MLP neurons of a small language model. Each row is named by its layer, matrix (down: output weights) and neuron, and shows model dimensions 16-79. Each number is 200 + 40 x the weight over its row's rms, rounded and kept within 0 to 999. A neuron's up and down rows have the sign that makes its largest values positive.
A block is one neuron, or neurons of one layer that tend to fire together. After each block is what it responds to, as a language model described it from the Wikipedia text at the highest values.

L7.down22,245,180,183,190,241,266,181,199,301,277,240,205,232,186,171,133,184,192,286,146,160,153,230,165,173,150,216,231,216,168,208,194,138,195,162,192,184,145,226,218,135,236,223,184,132,224,166,88,256,197,170,249,197,182,202,178,201,207,182,165,224,232,193,190
L7.down25,205,225,200,250,238,259,209,222,287,295,172,253,252,161,148,223,166,119,277,263,181,269,211,158,183,195,229,209,223,189,211,179,196,136,146,160,233,162,157,156,219,244,174,255,146,229,248,108,241,233,200,211,146,173,197,173,211,224,131,289,138,136,224,205
L7.down54,200,168,203,262,158,278,141,270,164,179,205,193,207,156,133,239,165,208,146,182,233,193,218,142,282,250,217,219,252,217,277,213,235,116,200,222,245,209,234,171,198,168,166,193,251,222,231,236,230,191,184,126,229,236,183,162,146,261,141,169,205,265,172,220
L7.down113,215,172,205,191,168,213,141,218,131,345,182,232,110,176,221,254,159,196,172,219,215,226,199,141,183,243,201,248,227,189,212,181,242,191,178,141,153,216,219,175,162,252,214,191,200,244,204,261,230,205,168,181,218,256,209,140,293,182,180,153,221,235,208,136
L7.down116,155,204,195,161,174,224,178,192,217,226,217,147,178,181,213,116,97,221,102,201,197,177,276,248,190,114,167,175,246,222,210,192,238,191,202,162,100,228,241,275,163,196,186,145,200,190,191,213,166,237,175,193,241,308,192,142,198,205,226,182,230,204,228,139
L7.down169,169,247,208,224,157,149,221,189,217,112,171,153,192,120,142,218,157,261,199,270,220,143,157,253,247,220,199,177,182,168,152,228,295,167,304,237,262,197,203,159,220,241,173,187,203,177,170,157,206,213,184,190,238,215,230,211,221,240,177,169,176,229,211,262
L7.down281,174,243,219,242,253,158,127,187,192,260,215,161,186,184,212,220,211,283,168,217,200,224,257,190,158,183,200,168,228,206,165,293,259,136,232,220,221,230,193,233,250,264,196,137,233,188,225,185,242,185,137,159,167,143,181,181,233,238,229,201,197,187,106,122
L7.down290,158,241,223,196,318,174,196,118,186,182,203,203,142,202,267,114,213,206,156,309,218,182,178,230,159,123,208,198,140,166,180,249,160,201,255,173,249,299,214,200,239,186,182,261,211,241,238,220,207,200,198,157,204,243,249,156,156,178,223,267,167,187,226,138
L7.down307,167,208,161,207,153,228,241,274,188,115,227,150,261,161,255,214,245,262,162,227,254,230,147,182,221,197,180,241,253,273,195,198,186,274,231,188,195,187,190,188,190,243,183,240,157,169,181,235,276,145,146,170,167,254,241,134,215,208,181,232,178,181,228,209
L7.down331,213,162,230,172,271,205,237,217,195,275,139,215,166,166,176,263,159,197,243,143,199,114,237,117,176,240,225,211,177,210,181,157,207,180,136,174,124,198,209,136,149,174,233,217,259,212,204,169,215,230,152,174,233,233,196,190,189,111,178,185,148,155,213,211
L7.down379,253,183,213,203,110,144,195,219,218,204,151,208,109,161,141,262,190,215,234,182,203,150,153,201,154,234,233,106,180,228,167,166,208,167,191,214,215,268,234,203,159,161,134,164,212,169,289,205,242,249,192,224,232,225,248,232,229,148,185,208,229,154,149,179
L7.down410,256,193,185,298,152,182,175,182,147,243,159,159,209,221,207,158,240,214,184,246,318,192,209,142,208,174,216,189,261,182,222,208,186,191,184,210,202,205,154,264,178,246,151,162,154,177,187,200,182,166,140,200,169,295,152,199,171,175,208,167,166,148,181,231
L7.down419,188,227,167,230,168,260,223,205,128,306,158,178,219,203,182,205,239,173,238,219,252,197,193,154,157,160,163,174,178,132,142,198,143,186,262,205,183,203,192,184,260,195,188,173,218,221,178,218,169,168,221,183,205,227,145,229,265,234,166,119,243,210,162,152
L7.down420,147,157,158,260,191,189,143,203,221,207,154,192,197,176,257,325,163,256,236,132,240,232,216,163,222,214,214,157,236,188,217,231,174,215,198,163,181,164,290,243,171,268,238,191,190,256,252,225,219,147,176,264,141,202,173,186,241,134,231,223,204,259,186,256
L7.down468,277,200,181,201,179,138,171,225,186,239,184,211,252,193,222,225,227,157,176,151,140,255,181,242,175,248,213,214,205,263,162,163,219,220,236,240,90,115,167,198,205,157,226,148,172,201,260,232,257,171,134,203,143,174,179,216,202,183,162,136,166,154,125,181
L7.down494,188,200,291,230,198,177,200,187,235,287,173,136,201,170,175,201,165,216,172,182,221,118,226,128,211,104,220,268,158,241,166,120,218,204,137,216,211,187,207,175,175,214,188,196,196,186,240,192,199,238,178,220,81,256,198,89,202,198,197,253,253,228,113,214
Description: Table column headers. Column-header words in the header row of wiki tables, such as Votes, GF, Time and Rating, plus infobox field labels like Edited by and Time zone.

L3.down177,214,195,108,152,153,217,208,251,181,185,150,171,135,210,212,198,194,238,211,157,231,247,195,207,216,222,149,205,212,218,213,168,310,194,230,209,196,250,218,228,249,184,161,258,161,232,232,225,159,195,204,212,199,273,224,251,246,129,119,241,314,154,221,257
Description: Closing parenthesis after dates. Closing parentheses and sentence-ending periods right after a date, year or number, as in life-date spans like "(24 July 1906 – 2 April 1949)" before "was", plus some opening quotation marks.

L7.down46,189,162,218,242,145,181,240,160,222,352,131,222,240,175,209,240,144,250,189,210,219,218,250,255,222,172,245,180,214,191,159,195,189,279,183,176,263,223,199,216,239,199,214,202,176,235,162,207,230,185,191,168,153,133,192,193,257,250,227,210,194,214,249,264
L7.down64,190,297,231,140,171,244,266,211,182,264,207,256,243,188,191,171,157,236,277,257,157,178,215,179,212,177,251,189,227,225,185,135,264,219,236,215,315,98,208,168,304,186,155,155,196,216,166,140,180,279,184,188,243,202,226,198,165,226,206,219,202,146,227,158
L7.down128,163,183,179,218,153,215,160,208,182,418,203,223,179,218,237,143,217,120,176,168,215,232,250,208,259,182,205,232,222,220,155,228,204,175,201,197,198,227,266,197,145,225,223,156,160,289,198,192,195,248,153,252,211,231,304,230,181,148,206,227,246,185,223,261
L7.down140,161,157,226,205,245,126,174,167,186,212,242,253,199,132,224,193,264,151,245,221,222,220,181,176,232,237,192,185,211,139,177,194,172,245,183,246,271,187,215,166,228,201,183,194,185,147,179,223,195,269,178,228,195,254,249,183,252,190,236,226,226,220,298,215
L7.down164,201,129,204,226,120,178,253,209,193,300,146,185,243,155,217,224,99,192,240,212,199,179,226,162,243,164,188,200,252,210,175,181,254,231,170,212,216,192,202,282,152,227,209,265,196,205,266,253,226,183,261,219,223,244,197,158,194,217,270,173,190,164,247,242
L7.down241,145,184,183,172,77,241,177,163,165,229,195,217,205,159,131,224,195,231,207,172,270,231,255,236,151,161,181,142,221,239,168,227,175,159,244,206,214,231,157,281,175,268,232,186,237,155,224,167,220,112,195,94,161,197,296,272,173,191,207,170,158,196,259,199
L7.down248,179,206,198,188,171,207,205,212,202,316,177,200,184,161,186,258,216,279,243,191,181,182,172,202,211,228,161,206,193,198,143,222,221,179,186,219,366,169,132,173,241,193,205,203,221,124,198,182,169,219,241,249,216,200,95,215,136,272,195,187,218,162,264,203
L7.down270,141,233,201,189,246,229,210,182,207,221,185,246,272,153,162,164,200,263,240,232,346,197,225,172,206,207,166,242,182,230,137,286,249,236,204,120,254,201,233,159,233,239,266,190,190,159,246,219,203,213,164,170,238,185,226,198,250,206,218,266,234,221,132,129
L7.down282,225,220,121,189,231,193,251,143,151,406,248,152,209,220,209,185,202,233,176,241,292,190,194,194,132,239,255,176,184,187,188,214,183,229,155,194,356,170,193,184,193,173,283,173,184,206,239,206,196,217,236,215,152,169,121,254,187,256,206,216,201,142,193,173
L7.down318,203,174,185,187,201,222,199,155,205,244,185,184,244,141,187,178,198,187,129,190,189,211,190,111,189,210,211,217,219,168,173,200,218,241,147,242,398,162,226,156,191,163,222,185,151,209,197,196,202,224,143,248,161,175,139,263,220,176,208,218,148,273,201,235
L7.down333,171,156,230,157,219,195,202,122,159,262,210,216,225,180,132,293,280,180,181,202,147,159,201,187,246,187,249,218,234,226,135,151,199,169,213,205,215,225,273,222,205,223,256,188,208,180,157,216,247,161,237,150,126,193,269,191,139,206,116,241,179,188,231,199
L7.down339,155,231,193,231,206,188,226,213,212,210,188,192,172,166,169,226,185,222,221,305,250,198,215,217,171,190,264,223,209,260,223,285,185,153,207,214,239,186,149,209,179,139,226,223,208,249,260,189,237,197,213,190,145,132,221,182,218,249,180,176,194,180,149,225
L7.down452,192,272,105,209,180,176,192,202,184,202,206,212,182,115,262,219,138,226,145,225,274,201,262,248,229,170,215,204,119,200,173,160,250,214,241,259,197,202,206,285,268,186,200,207,276,231,211,224,185,229,193,269,161,180,212,204,185,219,210,240,181,179,121,219
L7.down474,195,189,115,202,204,190,148,227,146,361,176,228,210,280,185,272,195,177,209,138,222,195,255,215,197,218,162,230,156,195,162,243,211,222,207,185,184,188,261,211,137,226,250,237,109,183,230,124,229,153,176,239,188,153,129,228,172,214,199,192,144,164,247,172
L7.down479,151,214,186,243,206,233,206,195,187,309,232,148,189,136,210,230,246,196,255,226,187,209,188,219,191,226,239,257,221,129,245,140,124,166,159,164,304,184,174,208,262,158,201,153,277,150,161,213,187,250,213,207,193,176,93,160,220,208,176,195,227,195,240,225
L7.down484,214,131,186,216,182,241,226,213,196,297,181,255,213,168,170,232,200,201,163,216,282,176,211,213,251,175,255,223,211,235,202,193,227,255,196,231,164,105,165,224,251,171,177,192,198,266,196,140,240,173,151,154,136,209,160,174,203,177,215,157,232,128,158,168
Description: Interrupting comma or apposition. Commas opening an inserted clause or appositive mid-sentence, especially after that, and, who, plus as/named/term introducing a name.

L7.down1,113,167,201,191,159,208,233,186,170,0,234,228,208,192,73,175,200,218,181,207,274,162,183,215,218,200,204,155,214,230,143,214,236,259,141,157,209,230,155,173,213,220,217,260,206,212,201,212,158,167,172,212,180,201,302,210,224,185,218,188,195,153,230,185
L7.down2,165,212,218,257,216,214,157,172,197,189,236,180,249,226,172,203,143,195,234,202,180,212,202,253,223,271,179,195,193,250,175,239,255,196,166,271,126,224,261,142,174,242,141,225,221,108,256,166,215,245,214,149,208,204,172,244,201,206,198,234,186,196,208,239
L7.down28,244,172,212,239,218,190,221,181,212,148,268,193,183,167,183,164,199,270,205,197,142,98,198,183,179,117,172,170,252,222,208,172,169,231,210,190,379,162,167,242,225,167,219,199,253,247,315,186,188,167,165,266,185,230,213,237,147,205,185,178,133,130,188,200
L7.down53,248,151,225,254,180,196,170,220,228,132,180,188,146,217,236,221,300,197,167,176,220,160,275,145,226,184,197,180,208,134,187,247,119,273,188,202,258,219,250,143,214,164,147,142,213,196,264,271,263,139,243,143,206,138,221,223,224,223,258,244,226,133,210,208
L7.down63,196,227,196,194,131,210,208,207,258,5,193,228,166,223,176,173,191,218,233,247,281,159,263,188,126,152,241,204,185,210,248,185,191,229,186,165,161,181,217,167,205,245,254,216,200,259,221,257,178,202,207,247,268,251,337,183,219,194,211,227,181,203,255,170
L7.down79,249,216,81,226,211,137,166,201,220,78,214,234,235,160,175,188,232,177,187,229,269,140,234,290,146,273,191,161,221,117,179,162,164,134,183,195,199,119,216,186,176,212,164,219,160,138,153,256,209,145,162,215,151,194,219,188,189,192,147,224,239,163,248,270
L7.down129,213,184,148,191,187,219,180,161,192,166,195,268,186,167,250,225,181,176,229,173,170,227,194,226,175,189,209,205,260,221,159,149,217,151,288,253,271,177,213,202,175,274,222,151,195,201,211,193,149,159,213,152,187,119,219,206,214,220,210,232,212,180,177,190
L7.down147,208,183,201,272,109,201,171,228,150,186,184,159,178,192,110,173,109,197,186,162,194,240,222,121,202,125,164,181,240,296,152,262,228,235,205,191,232,261,168,162,208,222,211,219,199,250,174,224,222,183,98,204,252,178,237,239,232,156,271,206,225,254,149,146
L7.down189,176,220,134,174,304,143,312,196,208,302,248,232,151,199,196,269,273,201,200,237,237,231,142,168,145,152,126,205,234,219,256,223,232,222,272,215,273,167,184,262,205,207,214,244,231,150,162,230,140,214,179,238,144,236,245,137,206,210,118,226,163,199,251,247
L7.down205,76,172,146,250,231,228,214,240,198,242,228,157,202,201,175,177,197,192,173,210,250,235,204,186,193,175,120,267,170,201,201,273,164,156,187,131,248,180,219,135,261,245,187,226,243,198,207,155,165,190,181,169,182,211,187,231,131,212,158,171,190,113,205,256
L7.down279,260,169,190,223,102,176,166,170,234,221,256,221,217,168,194,252,252,166,159,147,203,201,150,280,242,172,221,223,228,224,212,284,272,239,128,229,171,187,156,191,129,171,194,195,206,190,219,224,151,225,194,160,201,285,213,320,159,195,152,238,150,188,249,289
L7.down338,237,144,241,209,141,138,187,255,161,132,141,150,295,190,189,216,202,221,186,203,155,183,190,177,181,147,202,221,231,156,275,249,205,220,247,202,183,201,194,110,129,165,222,162,253,215,211,225,254,163,184,193,174,205,121,158,190,195,131,194,203,210,224,209
L7.down469,200,206,190,182,140,186,196,157,215,339,183,240,213,206,174,184,248,188,267,143,293,282,177,194,191,187,230,203,207,187,228,212,263,170,243,188,268,211,187,218,215,221,199,223,141,180,274,247,250,157,140,171,188,196,149,239,123,169,251,196,167,214,204,164
L7.down471,206,214,195,115,200,218,153,223,186,221,251,203,234,220,188,175,225,168,184,233,233,150,180,181,172,130,213,188,213,193,178,197,221,171,220,205,239,216,191,223,262,162,162,269,198,162,204,223,169,235,173,192,245,172,231,157,220,174,217,241,181,195,184,189
L7.down480,210,199,94,154,101,218,171,198,218,208,248,189,199,149,272,176,178,236,209,186,277,226,196,187,162,107,169,224,199,193,177,255,208,168,218,203,278,169,187,289,179,273,187,196,210,218,232,171,185,193,229,157,161,128,205,221,229,163,165,191,250,139,179,274
L7.down502,185,240,270,151,214,174,179,193,191,131,173,136,175,206,189,193,171,189,188,171,214,204,195,121,238,154,251,227,179,207,181,179,130,206,223,177,401,175,169,242,204,233,207,185,188,282,165,201,210,230,216,156,142,245,204,205,208,203,143,185,192,172,195,166
Description: Sentence and clause boundaries. Sentence-final periods in biographical prose, especially after opening "X is a …" definitions, plus "of" in "one of/some of" and final year digits in "In May 2009".

L6.down35,298,279,219,179,104,188,181,269,183,382,183,209,168,168,196,262,182,220,208,175,251,224,199,203,138,244,246,182,186,181,267,196,196,176,169,157,211,197,193,204,232,223,214,183,234,150,178,169,134,266,208,75,218,185,153,199,209,229,242,219,202,228,233,224
L6.down47,221,197,205,185,114,152,233,215,227,301,205,149,196,230,188,241,186,158,100,155,206,238,188,238,190,163,171,125,233,251,273,234,228,230,176,227,172,244,173,203,180,162,130,164,226,246,262,169,230,300,228,205,156,204,197,264,186,226,240,185,245,197,172,263
L6.down99,185,183,167,142,92,197,123,216,205,283,286,162,203,143,185,229,228,262,184,213,349,133,233,210,183,207,192,202,204,200,166,200,234,213,216,185,355,217,243,232,228,238,200,195,228,201,193,197,204,175,198,202,217,114,228,261,190,220,209,194,221,228,205,229
L6.down279,195,212,209,176,208,192,163,294,197,148,216,180,261,205,199,150,166,173,207,212,147,206,207,203,253,193,206,206,193,198,195,242,299,206,241,233,47,215,188,178,238,225,218,207,213,201,244,128,241,210,177,215,275,259,213,202,206,182,169,126,218,212,222,197
Description: Partitive "of" after quantifiers. The word "of" after quantity words selecting part of a group, as in one of, some of, many of, hundreds of; more weakly among, list dashes and colons.

L3.down345,175,176,200,186,166,175,217,239,260,176,242,113,183,238,182,144,211,197,230,218,169,205,219,172,141,243,193,261,209,278,226,274,211,222,198,178,136,204,153,221,208,260,232,207,149,139,241,238,240,180,201,201,189,186,183,141,169,198,158,226,142,319,210,192
Description: Table column headers. Column-header words in Wikipedia tables, right after a pipe, such as Year, Pts, Apps, Result, Peak; weaker on scattered other tokens.

L6.down65,242,231,244,204,127,253,148,243,208,78,187,176,194,217,192,222,194,266,220,206,170,210,227,179,213,188,235,156,210,253,247,133,209,144,172,187,142,212,235,233,241,233,236,216,202,203,245,193,214,213,210,163,201,205,192,230,202,207,206,187,154,127,152,201
L6.down227,235,146,147,183,156,204,137,258,182,194,198,291,217,178,248,211,259,187,123,228,297,205,263,191,202,110,225,134,216,258,223,233,224,216,225,221,181,190,184,205,207,186,197,290,240,213,190,263,274,170,204,224,168,185,221,228,235,216,273,227,137,201,163,251
L6.down323,166,257,192,175,158,221,178,208,194,358,193,220,216,196,257,210,265,144,207,201,197,227,168,195,198,200,247,192,240,204,171,157,210,177,220,229,244,195,177,254,185,272,222,208,217,137,253,135,193,162,246,238,212,169,182,208,189,201,249,204,203,213,225,191
L6.down478,219,214,190,212,282,226,167,163,190,360,193,166,193,260,234,233,269,205,157,264,199,171,210,169,241,193,260,173,216,190,201,151,223,190,263,195,178,173,245,207,254,266,206,164,179,150,269,178,165,194,215,209,155,189,114,186,259,174,186,178,197,294,160,160
Description: Paragraph-ending boundaries. Sentence-final periods, closing quotes and blank-line breaks ending a paragraph or section, just before a new paragraph or heading, as in ...garage rock band." or ...customers.

L3.down163,263,179,215,209,173,185,156,213,221,210,219,246,209,239,227,218,186,158,207,222,206,195,196,187,211,143,201,175,286,198,178,210,224,194,194,196,297,200,143,196,261,224,193,185,171,229,229,178,199,153,238,156,208,147,294,219,166,214,157,204,174,209,179,218
Description: Clause-subject pronouns and modals. Subject pronouns (he, she, it, they) and modals (can, could, would) opening a clause, as in "In 2011 he went" and "which could have".

L3.down408,229,178,207,179,169,245,237,241,187,226,143,188,161,167,227,206,221,95,163,187,231,205,185,166,163,172,212,232,176,158,189,270,186,223,199,154,311,156,221,207,223,125,238,191,138,183,203,136,186,307,199,201,177,254,264,258,149,244,164,191,219,215,240,239
Description: Clause-boundary connectors. Semicolons, conjunctions like and, but, while, opening parentheses, colons and dashes that follow a finished clause or noun phrase, often after a comma; also digit groups after a thousands comma (800,000).

L6.down84,216,220,159,195,194,243,121,229,176,137,209,190,173,197,252,186,219,165,250,217,276,250,270,137,198,251,166,187,149,227,205,212,226,289,152,216,155,223,104,135,234,231,197,291,286,250,190,181,161,236,189,202,208,188,250,283,156,195,186,178,157,234,181,239
L6.down216,276,222,186,226,215,227,278,216,263,116,168,198,195,168,221,205,246,206,259,253,203,233,229,265,244,204,189,228,178,197,201,191,242,167,209,188,89,171,178,280,227,194,149,212,185,250,204,233,225,205,263,216,303,141,230,183,155,238,178,224,130,181,164,237
L6.down387,168,248,192,220,59,222,173,230,210,134,226,192,230,179,210,179,161,127,184,186,183,249,162,211,153,223,157,251,179,286,126,169,226,157,263,227,99,145,220,218,215,208,162,195,178,197,175,154,225,250,283,197,212,299,187,191,212,189,130,130,291,253,190,260
L6.down485,217,221,254,260,201,219,155,202,242,142,211,236,183,220,191,213,178,185,284,204,130,194,218,252,204,264,140,136,311,270,240,279,303,196,188,160,206,183,218,169,212,291,230,160,205,221,196,123,229,251,182,134,158,187,173,128,212,113,250,213,202,197,239,230
Description: Table column headers. Column header words in Wikipedia tables and infobox fields, above all GA after GF in football tables, plus Date, Attendance, Disposition, the slash in Team / Apps, and NRHP.

L7.down9,193,195,130,174,137,165,172,218,171,564,172,174,209,180,265,194,218,178,146,232,181,219,204,167,167,216,197,188,239,261,138,220,183,197,236,232,336,208,254,216,152,206,194,196,200,208,183,158,223,199,252,194,197,173,168,189,222,198,226,172,203,193,168,166
L7.down49,210,225,223,268,205,177,177,198,231,199,244,180,195,231,206,284,257,198,210,218,138,175,147,230,178,227,201,224,199,232,130,165,238,182,183,159,35,203,124,163,162,225,224,152,191,209,137,200,232,225,243,148,159,226,211,159,279,233,246,237,132,176,203,283
L7.down109,148,176,269,135,89,159,147,219,177,123,213,242,166,207,232,204,224,53,256,232,247,156,206,187,153,179,228,190,163,196,176,251,216,242,241,179,232,190,236,190,213,236,193,185,267,228,231,166,221,179,206,187,177,192,183,190,182,175,191,138,204,196,231,159
L7.down136,160,190,191,200,280,280,265,135,162,148,179,163,343,236,195,174,263,168,160,255,205,218,213,230,217,182,204,144,180,208,202,171,258,166,205,176,209,229,183,218,205,256,205,207,207,209,179,205,218,210,184,189,179,280,205,170,205,147,263,201,206,118,198,164
L7.down139,205,236,216,209,268,132,249,173,227,152,160,202,240,253,181,151,188,222,247,180,225,133,95,204,232,176,190,141,234,227,219,242,157,247,181,229,149,180,132,238,200,295,236,264,184,163,173,241,175,152,222,209,214,211,234,218,242,229,167,218,146,289,248,207
L7.down175,222,230,196,140,232,183,215,179,228,355,129,250,164,220,156,174,254,211,214,175,213,210,197,251,181,200,279,133,198,139,235,249,190,252,188,189,202,126,169,200,177,242,195,181,222,264,238,280,228,131,216,162,186,151,257,205,290,257,247,168,143,196,185,182
L7.down188,227,252,179,227,155,193,209,174,248,258,243,230,159,125,199,239,233,171,227,184,258,204,192,195,208,266,294,215,194,163,240,165,127,150,203,185,264,242,228,254,247,263,234,178,167,187,123,225,174,207,202,203,221,119,147,192,188,227,165,216,157,198,262,257
L7.down204,266,178,133,225,260,226,260,198,219,267,175,240,223,242,269,273,196,183,221,113,164,164,235,173,181,264,241,287,168,152,229,175,201,177,178,198,133,178,171,181,171,194,220,156,229,239,202,283,213,178,285,245,202,200,167,220,241,246,210,91,134,253,172,187
L7.down300,192,123,176,209,153,166,217,206,149,315,196,194,254,176,204,217,190,228,158,195,219,206,229,176,248,173,149,209,285,198,171,177,226,149,178,220,190,210,171,206,208,291,193,181,269,168,147,138,200,206,130,131,286,204,223,189,203,110,199,146,223,218,162,215
L7.down321,188,187,270,256,302,200,234,215,196,301,184,191,121,218,165,255,180,151,155,162,163,242,239,212,137,257,154,220,193,213,193,199,172,183,253,173,223,109,250,200,232,202,161,206,137,214,189,164,148,221,146,166,182,106,185,222,152,158,154,201,175,262,244,200
L7.down344,196,193,212,182,279,276,144,161,162,425,190,221,221,182,250,230,224,135,212,222,146,154,216,186,238,214,234,153,190,213,213,229,169,186,253,238,228,193,228,200,301,239,193,167,228,98,257,127,206,245,226,169,148,106,92,225,198,152,205,122,180,234,208,235
L7.down348,153,272,251,172,227,248,197,190,203,195,223,198,173,218,207,171,233,141,171,245,206,236,218,234,177,245,259,186,239,187,188,215,209,202,160,141,233,167,198,178,252,215,202,226,176,156,221,222,116,193,202,206,159,196,195,252,189,230,158,139,118,230,146,271
L7.down405,196,167,215,228,120,242,218,152,178,317,142,201,146,222,214,215,182,200,158,209,201,145,254,172,179,147,180,192,262,226,168,233,190,189,160,112,277,219,202,155,182,207,207,211,224,243,205,162,201,221,189,167,172,186,190,171,209,263,213,191,190,224,175,290
L7.down423,211,290,215,182,94,253,169,163,206,409,225,160,198,213,228,223,247,164,237,249,275,152,234,160,211,167,243,168,231,203,186,189,201,195,206,216,200,187,248,172,228,245,203,187,259,166,241,204,154,186,206,199,171,161,158,230,187,239,166,132,179,277,202,183
L7.down428,257,207,204,186,285,194,202,185,193,299,166,117,162,218,181,191,210,117,140,186,236,165,156,196,181,212,168,220,159,234,205,209,160,242,219,210,247,231,206,242,213,191,192,228,189,252,191,194,167,167,187,176,188,155,178,226,185,211,209,284,217,167,164,209
L7.down476,163,182,147,272,215,216,147,227,175,164,76,202,169,145,212,231,195,194,140,200,202,192,171,223,202,255,175,142,199,187,134,213,252,187,182,135,226,286,211,166,252,225,177,174,156,260,192,189,186,244,259,248,118,199,181,217,185,134,234,240,215,185,198,227
Description: Paragraph and sentence boundaries. Mostly the blank-line newline ending a Wikipedia paragraph before a new heading or paragraph; also closing ." of quotes, and clause-starting pronouns like he, they.